config.toml
n_layer = 12
d_model = 320
n_head = 5
n_kv_head = 5
head_dim = 64
d_mlp = 1600
vocab_size = 8192
activation = "tanh_gelu"
norm = "layernorm"
norm_place = "pre"
norm_eps = 1e-05
positions = "learned"
qk_norm = false
attn_scale = 0.125
bias = "all"
tie_embeddings = true
parallel_block = false
init = "normal"
init_std_qkv = 0.0287
init_std_o = 0.00585
init_std_up = 0.0287
init_std_down = 0.00585
init_out_by_depth = true
optimizer = "muon"
lr = 0.00763
lr_mult_qkv = 0.5
lr_mult_o = 4.0
lr_mult_up = 0.757
lr_mult_down = 3.0
beta1 = 0.95
lr_head = 0.00381
grad_clip = 2.0
warmup_steps = 200
schedule = "wsd"
decay_fraction = 0.927
decay_shape = "linear"
final_lr_fraction = 0.0
batch_tokens = 65536
seq_len = 512
doc_mask = true
train_tokens = 315600000
steps = 4816
dataset = "wikipedia_en"
MLP neurons of a small language model. Each row is named by its layer, matrix (up: input weights; down: output weights) and neuron, and shows model dimensions 192-319. Each number is 500 + 50 x the weight over its row's rms, rounded and kept within 0 to 999. Numbers have three digits each.
Before each neuron's rows, "fires after" lists the tokens most often just before its 100 highest values on Wikipedia text that the model never trained on.

fires after: "8", "5", "7", "3", "0", "bo"
L5.up140:538546575590491448502509472423508530637458522493489507521541441611571477432447471550553507519476479442530517486456544539484441469542556538505444630482506447556514482426460462485539474477428598585531579548418491517503545430448538511522403533593414456511444427382513500507586501481480523467483555614437510542537404396486539456396495481479532453428495531531506565511551540371460446555573
L5.down140:547470487380532512555443544501390507469529508433483487511483482602491497543444500462403446495490494527518384475599472506521587570562506483446440481474449511526399476602519527426442539508530467555507482544410563485482582455528544497446466480436555505489512480491484514567575502497510463432459509443524583638459469456469486488485422464459556465498583424587393537560535499437590394469575

fires after: " —", "ship", " A", " Am"
L4.up1179:551504560461489602491489531467447521529496500475514523515506579487493419468395436564525470487508576532495482514590529500518496532419414545490467527494475519470450498639538507457553455469566521527511419440548496464474557549468517475540523510560444521582440493548589491437554634482479568521544461493542497473471501473405474561495397566375443476538515512541478522454427575447572525535518
L4.down1179:431471535565548512438515520558505516461500527553483487500489539510499406444460582488549494440558488571499543487509513559523488474518586519440548555462451550511576470484475544400425477541519528482411311391494487527505472600401463382443566550555537476543455554481540486509425518500537486518482465484565601496590482483571470542536415489516521528570523447463531506527465420510474496457521

fires after: " ", "0", "2", "P"
L5.up1290:505479449471455508466437538554463486490529420474554532549467505485461552498528438441450529466453477544519466502495483474432461572582483520521435497490528538503415602645581397488505420494441541425432500611458538486434570437528610482591505520529602490508604581574489467608561541450552465558543561607459497553443525516538443557468592548460545486501464491390518459457506600441425526523543
L5.down1290:527500517596525408501481602415506492479459511544457474544459459482475453551467504561435460447470477527572523533497466488503531439451555512571513427559496569589462414538526575546474565558451545504553506572505414537477496470556523451499497494504544466435544473469587533555457495480489410485489583569580469491595438654519483465510483552539457550525522496448428459431524438467539522554523

fires after: "8", "7", "6", " ", "9", "1"
L8.up671:442632540566589551472516478454526534459615453437559547465484461455545571484544566585491471503501491474498497595522573505461614496464572584541456445515473509366464445578497554519530455525383415458463549537507429431526472458479465448528490491445492373509542529436460501477571537522482423516576519563600501522487482456485424464485522437510521479499479474455530522561535435458559535426531
L8.down671:509370507395479487495440561472500417475531555506501389412524491518617479477520512656445537461492522502470483564482479496449564565525492574418443440387482565547426489529550514565473428536472524495525605553473492505562512458514517483477603572509465569476496465472488472475517462497509498445568590447471486589476517460524530532537487576521504539538400561551470539562508448486540516438538

fires after: ",", " the", " ", " a", " A"
L5.up927:486490469507540469513469470487578525552385507420481479500513518525502545453424474538498525560447515455461507547580457461606435426544531413490460566548481599420525511440524515481532457522500484574502483476559610518534504533437499470407486423567547451561594487548506431528504467514472505431538487412387565554494518503505457438488432515510460529535470363458471475454515475490574415416490
L5.down927:415427561517612512499459490507475480486467552506414531511562517512514461396519475493407502481524486435489494405479529571517651560434505494456537505510530466477473446425485579464534479456496502410603556612452563603384444476464548538476443485486594465494571478627482467475447508527452565565507485421445477508550506528586579453528457473518522478528462486515496550454537522548479504520476

fires after: "5", "0", "1", "4", "8", "7"
L4.up301:552483634601424483447474534595599476589499527484495589437498517489538516543448552577474527532576526444493493611443489530507513480464490538530469448568449524553493497454507553564504511424459448447468452443501487519485481409499453387521452484544400389483535435491462575485451517489484470569610475477516504588427419425454494432496504430474405560516428530502506504540531613514494479609526
L4.down301:516538527424467414503492475471548510508492497451443487547472433495539462370589521509451512444409531556407415464446432463566473647503425431516375593456502579505492470553495525519473488556461499563539536517488555544454518421497455462509556469430550449445459622479458535498503477488568564440574580530411440560512482500437539481625471548545496510475478503560523534467504485526614510489487

fires after: " a", " A", " the"
L4.up955:548517507531486449438526641525472521557438595553604502515382572490478568502485482569446440436524563538418526493618434548554546466504534434548477558462440499465468423483526391525468566501510505507521429464499534422498479443514447487523534476526566598531515616499463472465514489421572435464443490485416558543436479433507511563558437561469458549445510479439511459449476482573516490614472
L4.down955:570557519487501476558478474413552481501584504603529504484507490471437514598528449439407667520469440447514573435523544536439610520510527460505442457571568464503469426465482472512542590573484523549533617478409397501512501454426425613514496536420465414433579488513539557496508480498495492550551519493534489510497616440446529494486486472473488525634481486460526535433562503473451580504488

fires after: "1"
L5.up174:492537528462500491469491530436504535532423529466496418520512427483475537530445500566526508514524448506651439530559463510556618454508451530525568528523475436435519459499515509492578528512499509406559571451540400491485394479450511540512500504536405480413443499542499512420529508516565455501441563384571421536493487504476512567653500463505527530446476538456446501462597468453514507563554
L5.down174:396496442504530450513451507441484470564454537468539518589499449518460435465507563484515531532444523484534533501468461475505483459466544451530554467561401505486498499446522565561553619489446483451504590536476598484458510514506495546454482485524546495510496525504531543439516547423423504599536526521443555394571416462440544509425454508479456568492508486587553433461572552518518494515462

fires after: " the", " (", " a", " have"
L8.up400:442455454451416476492441448482388463469510556498527546436531486444548631548415514472450468545437539498494552482500454451588473541512559473504538577517422656594542469573559504459536577530528465489578497475541505403397473455362488432499510485569494433519538481483456523492512498454538485496530558535542587568501448578459432521491506572451430570542443478473575442627509496417596523403521
L8.down400:493489586462500453518518514514368531670477525596484405462529546558497459460518549460480521515456390584543441546546591459542626495550432475457517572501403449583445429532474536535539467521516598548532489559452529474517565510475471409427592545521512508571442404489491536529528523533488490516523497514486475493589446553472553492398547561502538428444541534507485511465495488464530477497557

fires after: "0", " A", "2"
L5.up442:507541431545433508587466595552523462583503518475553532399478487546540505517571530483540530541532512553519506536490504564517478520520543503523528404524466601526446510467533433525507500462499429479500451529481495448476550541496534527505514575610555511500452561550520437503501441570473486567476549561605499474550448483532384494530559443456514538474503452583498439535406460400553534483622
L5.down442:514469486530527438507530511566499516552501490492497514531633394425522498578461457533409414525483492433614393427437536527609582440549567493602500518518433573536575451493450545503559536539507551480468463493548525500513582510560561490453505421470509433455482418513453472563537538413513454452441470424497464475475475572494491572494586503492508634506535514520562501441518445550505468526563

fires after: " a", "A"
L7.up1275:526406502449494550455481496554551544476454523513604522437523489433506500564578439586469444499512551491433458578513502520470439466435580455488597556446445527442511538459406526445485548624451524538503438443596495513469418527544503471481453501536429579551535632436541443491437519466483611472517508560504596529478483406505382521548491562511455495544529463479495484461380544496560451541557
L7.down1275:451517432517554537451395482537403706497485456468494531550491509469463583533455427386497535405486437460422474561582407485615570511513536520496475485502450460556504519478513531540559460592480557585485522429452454518557481505449494542450461519493550555495569539597532512517464469525488481420513630487492516538443448482478490492527482528452491513516533479502433476491474442560429556391489

fires after: " |", "1", "2", " ", "4", "8"
L4.up784:511486558490547404508572453417566507583500449450566556561554481487458546498498458498427506463566495450403476503500475496539462581479486467557505454453485498522468542540508484519505584460467543537486461534475521463469412432501450456444490465569406529427521482477495606488488475453492526509495465494442478422461494419495427447557542476597518483581487543438513505465521471442543523461500
L4.down784:520596610521476454478464451450566566629578487462560526486534520498487547448573411453494557550521577510500518486493473454516494561439509450550444549444402457463445539508550489495537532527541436415527499560445479549494468516629460463384528427571514490428561508558439578472417538491474441519395544481397522579479594486498442562583477479476518488551546500584459476531456543553510490491374

fires after: "0", " U", "5", "9", "6", "1"
L4.up1065:461542569545505497567479583473471444614430534563483558485489472505533453552388507534463532515470567481496526531490447580519464466520493541505517409550469460578410419514484467479511525449521484429469518502461508465475567515493433437509531558504498520459553537513505423493433493460593519517458563490561548519452416461560565522461596492505430517516520466530471567492600612489485484510433
L4.down1065:491441463474497577485510492535503484503507461434548458510466499554559501522592507479521452481529551532448449423492504466587422530471523522473512442533491527454505534558491533538444583589429470524516447550523533553515424554540476503453449511488418518485506560429525561538572527560506493493511507510417577486513465475571491536472510545502530498345573530519404474514606497455508448427454

fires after: "0", "8", "9", "4", "6", "5"
L4.up382:522545553544441482497489462494480480524521428496546431456573547483456510457498509519411488529438532527504594513513518521420476457508489508501489434422486490545492526544464496558519519472419566581477506539508510506447594448575434477388487566588422485394587470460471538493515517500550384564546477532530484531458428507508586485506461488450465556530541527475541563528568535431443517503530
L4.down382:493510530517615558439510419443454501520558539540557517422451418430428498459469535638475463403470510452574522557581517475517434524567452449437490474466481559506412439497521448493514496442452524492460521415473586515539510561510479458559483529541451635436386544541444537505531481564504420458446571546498471512486559504505478465498518474526539569471544563466524480550445446497494441516503

fires after: " |", " Al", "°", "0", " Am", " A"
L7.up949:467471498505409512503483509547474452408427507505483589605407503485536490571515449531499507535468523534434496579568386370466519491518518459503518459375471483481396500533460468454545516455535571525493548486429504554546580575451555484531475532517470586511447602481527542421516421527558497549474435442577431499390492435574545489563516529392490485492481499497519484532460551495553650448525
L7.down949:473435441529458525445511562499461446472532603490464510595612580490561419488475508497565507512560572470522570530552578510552455576538486504500507469519596472567487493475422497522529469499517439448497418523538523537511473451539508536484531568447559562472545448491459451535427468513403521402548480517530549523510525517560427516505434471533573548555494497462533538353533520512598571453547

fires after: " from", " in", " to", " From", "Dur", " the"
L4.up1459:457541591534554508425463516456521421592455487473547530525469473519406504374507459459440578504432475528425485506578499402553377497503435459422571450508460461530376526371506495415501520536490504499531518507521405569500574497490470433536518473533487507524503539538543493500580486512583526445431426497508522539494424553536519413548555483506520432392574514555526589471512559464506353497511
L4.down1459:432491521576417541516525518573448419462559544515580485519483529470520413473434545518552458488463392490479408435456471508509503449557501510506527460471458485435446541425548498559435504458470494484575532474462480491465457534480608516493509535485501530525492612557426569438480517527491456525469502500435557521429515447566466696537453553524515484485497466523488543537491516598554562490446

fires after: " in", " In", " of", " Con", " En", " to"
L5.up142:465546479437555558480463521503479449573497572572515549551458518542455525518501488471424546498457596442516462536574497490487526459496397490500469456448523500509395564465503533422607519480513559542464554439504493525553488468405577494542544394524472531459556487476461488493576506464472494427623440565470526588496434481518528545458494556575495541543525504529579470452535520500457497525475
L5.down142:447444429459457463517601461473543528428472482523581579485508500555472399522458354412560455491509523550514375567549531504580484489421584425536513480542461440550610514553535479505452544439470509481551518415548456594474392527617523542543501562457553509499519524398522472487462503467512464516564474460518485504469513501484585471418426516493469476469498470414497479529516386615440437462505

fires after: " the", " The", " a"
L7.up1027:490532440429451411575490447468517500479525498364543527564547524566505499478520554568498490567529548493532404426493348521544534489490585410548507542532476562510518542576516481436550563512491481497473556482560514443457470550518497561464569562490538544550485411479470352417411472521445463485377518463503442444472476414497451523457488536502495521535502491517524416517414461411478564578499
L7.down1027:512535498466454522474493568546494456475503514537511454463441510477452516440450476491505465496542419548516392474447514430413495497473497477371553509429390542487429535576483415521467480523507459519421488594487497459461491547516499532563518591507450514523460480507536524522503508530418503491514609443478497608536559534464418529414543550432500479508585562467625513567448486431577479487540

fires after: " ", "0"
L8.up1475:573576479566467554478538510449521498540416498378530419553526521482491438566432555467508441528500410497498431415500582488554519556463481435535529472503530468477395514495597438556484484531498610475621417430432389467456496520491553445453465453529518498458458436498526539493474554518472471543542431496530420478493541565487440529528502556499526505579463516531505424486552525508484506522474
L8.down1475:558476570495575517558454453453523496433545399457503474497560521517506433569469476506459517607517564569370596464520519561483519538494436537628493600504481424392499549525425544485473518568447504479431435521434412452490544551492492498563529483503548458540527457445526497510416553520504519593482534461405486533406440516554374501476418496473501389422580523506490515460580528465512410536522

fires after: " along", " on", "0", "2", "9", "1"
L4.up746:540507523523596485464441507380481444506542566500553581488518491496412491574532637520386517464476524560473461495447476477521483549554614550478524429514429570481455658526476430507518466517490472442446484466492474421521517516422511480482482517525521462537452566504516459486373535463476472570484484508523513508500463487494454502426558467569574497520473584354427429489507493464410447545520
L4.down746:558639491472481463514439520433472554522541426490488545451554412513454432554518409507471500503477472510545549557470501574546504548565518487532611490565455494509446473538535507468462479467400548502481537511495468441518615564617541485477515499546478492527498448432466447463473545495621498514466434522513473504471494628514424601388483483473429496554495542485487549536476483472476573485524

fires after: " ", " ("
L7.up85:529488515582449658482510541447499512500469586392488495490502520532459562507565449540545495547521584448456464430501492459533389509551445471466515499618463440552507479430527493531577453509502472466472427451476475474429379580490506531464490496494545510505426473513509481497455482524527537495445490428482436488614615509592503451420499606426455438515370452530508517473541567464452428518528
L7.down85:563464558405497519551484564476467472493540495442503537515486473521515585502475518439506507493488441585402493624561471503442522514408548485615473445472449396493454496481574518442521543487489455512496433512462418526482512624528481566520489563516465571469545541557469410535399567540446460484517570479552445541405482600519534481522398420519510495483571479504438585496587488570426420465555